Weights of a small transformer language model.
Size: 26 layers, width 320, MLP 1600 squared ReLU, 47.8M parameters.
Architecture: RMSNorm before and after each block, no biases in attention or MLP, tied embeddings, capped logits.
Training: a variant of Muon for these matrices, 382M tokens, 5831 steps.
MLP neurons of a small language model. Each row is named by its layer, matrix (up: input weights) and neuron, and shows model dimensions 0-159. Each number is 500 + 25 x the weight over its row's rms, rounded and kept within 0 to 999. Numbers have three digits each.
A block is one neuron, or neurons of one layer that tend to fire together. Before each block is what it responds to, as a language model described it from the Wikipedia text at the highest values.

Description: Mid-name syllable pieces
L14.up747:483480488502501523512496483500509492496493529504464510484502463482516452496514494514494457527459521537488527510533537490539504505537514497488522527487448534477467523520513495540478503536475520548510502510505518503509514511529472513501518451484522500505541464493506540489533518536476489493473488455502513549478487480516523509511494454480481534471470494532527491497479511521533502498480530481513515470510516513487485466520535533503547517495511502504522514492513448533522488518483466
L14.up1224:512445497511541514487551469494547542484533481500483502451488531494499496501478487509504490485498475483514451518509484457463483515481489498527515517477488481528518575482480514517528510519462526490479490479520505511481525531499474522501543474500466512544481513441497531493503513500475504494468532498467505504495481499565494503532521478450515521512490491494510488485503522485542512497472491493466533521516474497488522503462543483455487530506498536495478530514531489493487451531450516
L14.up1250:485481463532474524486472460490525515496535500465478490493553463480484458477508480489505498470471524498527514542535466485523521503515470503502514504501509500495485508530520477470482527492507510539500527493479468539569538490435507520525508466494496497473538479487477514458501492523482528474498487489516504519517505493536517479470491493467499522504522508505503477497456480529526480541496494473535514506508512483483514479496554536488495523470513531495496494468518490527495433497487531
L14.up1460:513441494478510522500475471475494489522477469469466495472507496493498504493488527512529492456506529514485516492514457474513475523521544494530518480489472494484523519517498517544522479502474545535516484506498567479467545503555486485513493488508510511506536499428502500521523499492493520484542481511504542508496504472510483496518526445500525458502451496464509497490450518464523526541500519532538513522510468495486474453452492500479501530503499459525504492569489486517503446532488469

Description: Preposition "to" after verbs
L12.up441:507519500477480486477509480484509474508526520490493498545507506496469513493539463454512498498520472490557532498501480508527508503561472503501485478512465499497508445523531463517458496475524493535529483475523493540483504507477515485489494500457499497483483539508535488505490515500530517463511507483497482498501523513500534496528460538487542505494499457558508520482519565534503505572478476506516539457480500528511498463507474472488504504499512533510468453513511531503489496498533495
L12.up480:509514463490472484472522502485488490456510479509514466541488546543529502476514480478495502465481479527515553506505514516500492521518521512495530501460528484463501488462492507452470493509500506553461488477513492466516488468498501552527491515525541482484440501498537485478525551505504505511482458544498507561489473519503552482500508559491510518453479498495506565472557486502467539522470530476521501537518514534480524489514466498487465530516524518502481518506478497500517513522506488

Description: Post-name parenthetical or location
L12.up122:515529519539479484483460507496514505473455524518472471520468483489515519538503478485501482498546544465525507466540505537491491490535469500483491537521481556471489513532477475485505557481500536575563521536533497502466496492521507534496466499479535464490512497486525495501488463487488500495517552441502496520489523474485533524519496463500490484523495482486510478494508490466551484467490502478493497527504483513449523541478482513515484483487495494442475488499445506502545505502514550
L12.up1354:521523530506494421511468474558499526518443466553478498500492505512467484507494465485485445509503538501518501489505500475488469519494489464479512529488520524488501519493506494532542462474522532509506496497480482486528505492468491503494479450499515456533446494501453474518517494491534517485514490496532472488520460517489498522529482503494524522509516523509510525504525514476544519512542472514507461547523433536498507496500504534501498484502521509490514462517513486504477512509491523

Description: Surname first pieces
L12.up129:515468516506456543472483493491468486523482532512536483491463490502501505459513427479532494483525490511541480492478551481480509570526544499523474502502503498511476480527451515490556501518478497469480475515491456488472481521480507535498458509466530440470487496548466478496525509515501518507507536512487502506527508495469509487520483561468494485526493497466471461537494502461496508487521503490486479555496489510522513533506468519492513450486494526522516452490523507503519454514509484
L12.up247:499510528515484455468501528468498496489526517548501511486467569522453529497513456477504487505540464489546533519468442473506460495524503530515517515434534483494513484498492469533512535450509521504477494506520487549518496536490495522493477501512510491509536473524504503488514511483477530525469524498513498442507505505492501543514516482464454471516451487480528462484495486470486444495524511497498489472485504508438466495501486501442488485519535520516508520486491487536508499507506500

Description: Word-initial fragments
L14.up151:460509500525519525525490503502522491450491467456496521528482447516485522502504485478484502471460547483516479510535499486470498527514499530446516490494495483488509462501489519506502485549525493522541459499467486479513511514480487458531520533472548508516492536482488488487538517469533468510536508523455504499511520511512470525553481466483511456473469506507531506449493489521504521513485466527492441564518496464498494498575506472512505520564527489503491502501470524489525499509507517
L14.up769:502479555522432482525515511516490497510532483480493481475463478509472508482464451520552475517525510516496455482516547530473505468481481517497513501501502526526516516502473527465488479497468498488503501503470509531491496513496485516490500521507493508512508498516478513554510511527508497519507524536496501496531469487474510490467536502493488466442496464509523536504481523507508511472491528524496517462499465494502516483538477507468480416458483533475500523495486455499491440534491494
L14.up1038:501487502526494492474489546511504517466487461479517470516496506479501518482508451512553468490466477524511512530527505441504503488475514515564468516516503474496530491503520487488489522488522531464491464482536478486479525453497444524512478532484484480544482484514515478515475528489520494454520485532467553465527507463502478511500458475494514534499517482471490476518473467510489480491503536498487484516514432510541544506517494491512448480504485507539526498468472513488475496463518501
L14.up1103:503483450464498486504504471519510488476486469497559484493487553525462514496476499483511484493483533444485451520470549487492483528527545494430468492460521464493515498445503500515506499492486492494529467497519510458463557502479457479491517521518506475513517521531527549471522498496543513451459519517440508499505500482470463503567501501527518505481506467473506492492499529471522482525508494497499494542524488523459498475538545504464497510498506484522511482499511473481494495446542502

Description: Foreign-name gloss openers
L3.up5:438495468450516485459496469555509474416527510462533514488516506487492491508499506486511481491500469555510484513490481486520509524507484481519546540549502467497510518502506539509501493507503494501509493488477518493440528465467481560481521494492473499478512517495486509549561502520499469511519502530467489494489451513500515498495553492481520470456498476498528469432471521495503499483513489508513503483493499465517518511483527465455498516500513531499471509472477540487508489529519456
L3.up9:471456515486502532504498458490501429476467531520543422479475525481502489528494549503524487477477499530545496516498497444501547512499499508492510497493495498509479494524448504521466516476508501510475479527523515501477518446517496537516478518473514499482498489471523479512505509496546523474532474499479498493473484498450516457510513483502523482542479498514466492509519459491560465523492470491527478451485507466548500475494512467453515523518475486475480462494497494525466480481475532
L3.up364:505491513523504490526482534490515508476540473498513537501499503530511464472479495462469504491542424512502500512518533465466522550519516487499552475500473535481463536481500510563508527515523509519507470491488524567507537520496481515443499516488542442481572491507468535489480519515505491495492486491500498490515501475548489511491512456462494508524545535523517483478473478544485508522501492535508508487540509515504454474480519494494566481483459464449491474504552487512489497489485530
L3.up396:496495523497516483514500506524517512464493513491517538518448476519475481538494475530544555499504500477497521513526508484469478539515547512524493498533473531449479509481481496510512516485517473533507516509523500535500493512517497526483510485516510481487516467518497551530455485474437515475553489495494520464541487477565506481533556527502479479495514471505470469474498514510498534517523503516490461517521496553482480504490516502495531510458482545445462453510467494490543469516480481
L3.up1087:516514540481525489484526509487532487510509519485559495513530519522458513488522481525511494514561497472505504498487530525533498525544486539535529501501547532535490490482512489491526499511463525503477503478524537550522464470475483523530503475470536486511506527467528491494474478479517507513486512517502511529503505529519532510497451508526506452470524517492463459514517518494507502490493545533483531464551506486502562500515478468508445487477505502509511500476503477515515524560541508
L3.up1242:480468528513484503527476482487495491502528486524488471519519468495535501476531466532497520496471450550476490510509458498464504493469516475474529484478528510488518477469502501478537497488494532489516519520504479481486548499488461530521553484548496507483530526490493489506506489509465488511494488522499508533481479490543504493536484528524486516480501512482518480470480474517497495515499489569512512492490513494533549496503500527509538461498525491496446491494484501518520494553447499
L3.up1265:469551488497517480541494504488508519465487489466486511491510482483456464542531442547494487508502493509510520522556490528497529496528518476506476489525472529529474557533480501479482527489506530510484518467488504537520499516484507551474497443504538506498513495499480522477533480456482494523473466481491503505502438464503513478524526498493503508526521521479485489524497478503494503513465521524506469496543549531513515506463549534518517491481500483473494469488521453522497525493484458
L3.up1481:516476536525545517523478469516504526503495495520508512511479482478506491498495489525472539489541528491528517505517504513483501521502498534547500490556505511456485539464468524564492502486531530500487495474504491526552508531502465484501498484491465520506469469468530504526534565497487471530501463504489510534454538518509464482562523489506476499518503520538484476486498478505493518520497530500522436484504499512488528491496537559508515470477488488528495484530523522506467521502525504

Description: Name-start word fragments
L3.up10:513497498461488457505462501489504517517536483416497531547462488524450490503520442496495512535484463473544480480508453459550499484489423482508488512517476513508494516479521521488487508538456556508462522496499496528458509479483455506496498491460532505546526483488501487522512494489455499513500550551479546506487497495476538518508513511491476509521494495496444521507507487498511488475464511497455471473472496533534508475483526474520491462527504488482442511478517462498514483507468545
L3.up197:502504491506467470503517542482492514527514520470539536523488496494507488511485462521492515456474505509544492499494484497537496504494476483485498524530438508497491430489458490446556460524485548458456507492512471482494508507500470496491519520479553489514548553491523506518565472532482528484466512469504527514528496484498485467484480503490499496515521534495456521491459463508497508479450458492490501477479516483537499530449515486492478505552491501520506491494536464505491455517486491
L3.up199:513514452515496461504473523499478485538520512485476467527479522507524495501497475472534475516437507471513512478485516549540502512505498487552476493487529494500485486456509517495465492466519516531492479514479490551399475487454510476492525548472513514479539486510460464572493502501485497533519476506458556429509473504500531477537501543440523491489512451456480520497521509488489514486491495503508492487475493490481529517484475508505515487510519493506488513464567497509496502492497508
L3.up569:535478468471453495510560524494475523495488531509479534571525536497466495508421497517481507474521482494507540493525468527573473447509514475508478452551479460548510485511499511488479561514470510514500535513522505501520520498513532462479470523518493477486500464493507522511463462498470514510436499501497521503478519471496498501498515491516506490498495512481479511539491523509481478489512500500491507494490516568505514503517483498487491449522496545516500484476539508495462544496537534
L3.up654:485489532478544496501509460498529427468526489478564507522530510519465525556480494530511518518511520493515514478476462509488489514535484472493508500505531492526488465507534494491508507516488486523526490544526503506475489485471458517481509512462517427522516513536521528544430541471470538539505542536523491504516486502512495536533501511492521488475509480489503511504471494493500518487485512512475515504570512481520516500518463478463529508499473537472453491508526504499489519529523494
L3.up929:483517453466499452491483516450525469485531477504499491537506533498493510501503486505519522523499516511530480465480512515507507497509523464555488498512496512520522515485485443510538464527464495512490522500506545507484503492488492565524532497479477483516529532489510513507522507497532524520520507478475552478472487512533513493484498497540505507476543451513456501508505529483504497497509487539484417529519508477537534517500507500545475489549550499478509497489492520496501482520501546
L3.up1241:491467475498522486512477511488540533535517476497468474541497512493464489526468517489500484519500452461513552484469492502528476473509504534559548474540501469505477497471514507457526472458489546483454509493490492552474515500503493491507512548506527475545465509506493487542567503492508532491527529499443454509540485507511491486462508472489512541508485500525487494491498454470510488487508478527474487489504510568550507514454534505498511504469500522523515466519522495514501455555477468
L3.up1483:460505485512503495484501516485477554516456522507491491516532543492491450468491495516493496464507511499539515465517533483472512565471484514536472486531463471498490499522494511493509529506454515470457492529501493516488520503482479505536475473528517505527565518533490506554504505459527481474488503446501520490516481512513492522513523475526515530488511490467470515479518511528527500507510501485503451520489489473510482492500491475527500494487525524468484511500507479501522498511493524

Description: The word "to"
L3.up200:499496497465495533507546475474500506499487464486503469527492490528525509524505429502526498535528540445505537518510462513568495493501491469491525497466531497468533492512475476514485470538510500481527524491547425502494516518524518503521481502462481517457525486511501563484509500517496473481491548480509490521508512506498472489502459509527505523487493525525486501524511491563535519467478520550524496473531514459484470510502490514501521521508489511475471496495526463478477459493481511
L3.up374:507440508494508515493497517497512547504551493478552490478503489483491490493498485538500476529480534509475505499523476510518500504527495466491510519476462473490488532532489478510507526493472521487493483485506562504520499533495492489481499503488506510520512538510567489455496455498511515522512517492464485535497515484506533472552491498549464487489472494536483514462508514524530575527472518497532537493506517458495537486515478511463508549519502476486471546492522526513472488539555497
L3.up734:483532481533510503448509543486459498512525530490491482477512489528475493527537512495495500469518463511484467500477503529539458521499509534541510495439492507568492507514486499502501528485495465515452527512520488482509499542530480542527474470540473458449477495509516483493539459473490523462513523502507509556524485475503478483494467464503491512521475499495484481492527500473498519503505522521508503512497518506539488565504487528468500465527516503493455490515536502511493472526512507
L3.up762:458496523500466495508599489491489509480540483534543506510457505527536462483519523486532537507530486485507511451509508546517517485529484495468477481483537489505517454493496494490504506502491470467503489514516503494510491478504515498527526500492524491465537503501512475478519483495502439477484567491538515473511471518497469513490507527526506509495536558509499483518521502579520503512485476521541481509551489545488519500490530487489472505515537478514498502497487482503430494513511477
L3.up787:481489472501492443519492534512481487476503473500527498491496488470507470493514494509524544488496487522479490487508497467464473537488556497510491516512505462483486529512493494549497527553511484508492465465513533473475493527564489516467470543510498478518488504499476485492490462455484503484505493468491504499526501514504484539490491528519529485522514491545503526527515524531530484497488515475505495537471529503510487555518512488454508517495448502499487485533482470507504501511518521
L3.up928:489519504479515511502529493476497486507477510479527516506484465538504495511516521509501526538491513530499487459491493489504546464456490498514522479502528463519539495533532526522518509493519441457563479498556514520571498501577519459507493506530512504496535534524499483527485533517503464481514495477470477456521516470472490521525494483500526486520505489538561513511496531542500465523520522537520495484515473532461473503504473528488500511495517488483525482478497448495527476486521499
L3.up1115:520529506532495503500524498499514523507525467528484527468498492541511504541529497463514502486519509499465540493478524525511478549513465532483506529521512487495468457493505504566491478523497428459578524516521535513545477529500508453529498486519462486490536551501511469587505510543499468479513535514510486505524548498527500459493511518484511499506504524536525460533475488522532513461510520511498505502529499485495496505517534478497493492506470494520525523440528463462526524503535476
L3.up1192:438486480557469504515469515523512503528546500487531493510485467509533527469521456515477493449476480490490508490540508506491510527451560498461479503491515462494478483515524508505473495518506508573565494516561562498502514480509522483449492508516503544515519487469502516475504459551512462564522489515480498520496501464514524503502486495500483492498477502533470517516513476514499534492482540495500471544480510535496518480472509523441469503511532508482508518499502526517506471509520467

Description: Prepositions after clauses
L14.up1237:496491489509503503515514493518509484475506522478514566471512511521516516509479495504495498523502460507544494454486504495503514556459509547521485526511494479504475493460466486459533506504492530460516502514511499478478490510507501485501514521477468506462483545475518504463494440520487499512470432503525494493508532512510480469493487479478528506467462500492524500535532481504506528486478470465556504500479528497509496452477525521496507486503536461477519441561471516573468474512497482
L14.up1353:521524540456524472544495517524480469482527537540560515487515507546463508528505510455531508508547485525495493479539508478514524498550505503518493517456472470551496490462465563471504499515500465503505508546455547485507498498515506453516496450494495523465481543450554510490473509556492483506498481480519487513511497477477534478533456530477483504474516450491520481490511491512483498510524500435548529500479545530538501490506488476481497523463520539489506512509529512550487469481526489
L14.up1357:494465479501512526513484477536503511481502517469524467486502517550567532498504501503460507488490482510503512452513538522546523507452509510502525495489511464463503489553493455447499507524499520485537517486505508502462553533532496486471494499481538549468470520499553486506540478493495496481492504543524520467499491457466489517533482549479514516492509499516466490520510518498529520501530506490509454512510533537536491494521502422465497506519467523507433486521539509522486435501459455
L14.up1377:483531487476531517487460502522518471500526528498530519502499470477469490522499496477519444513501453489572509481496481462503519538468536521541505479497501476536508502522543526499515498493472486522483449522485500466531460517525529468513520505519472531497503509491508456493538463515555512490483539490475495504547491495455506516503512480539552534506511501492494520506519509527506523444508475462520489522498520500505535491483492482522529500492535544526508479459456496462450528487507493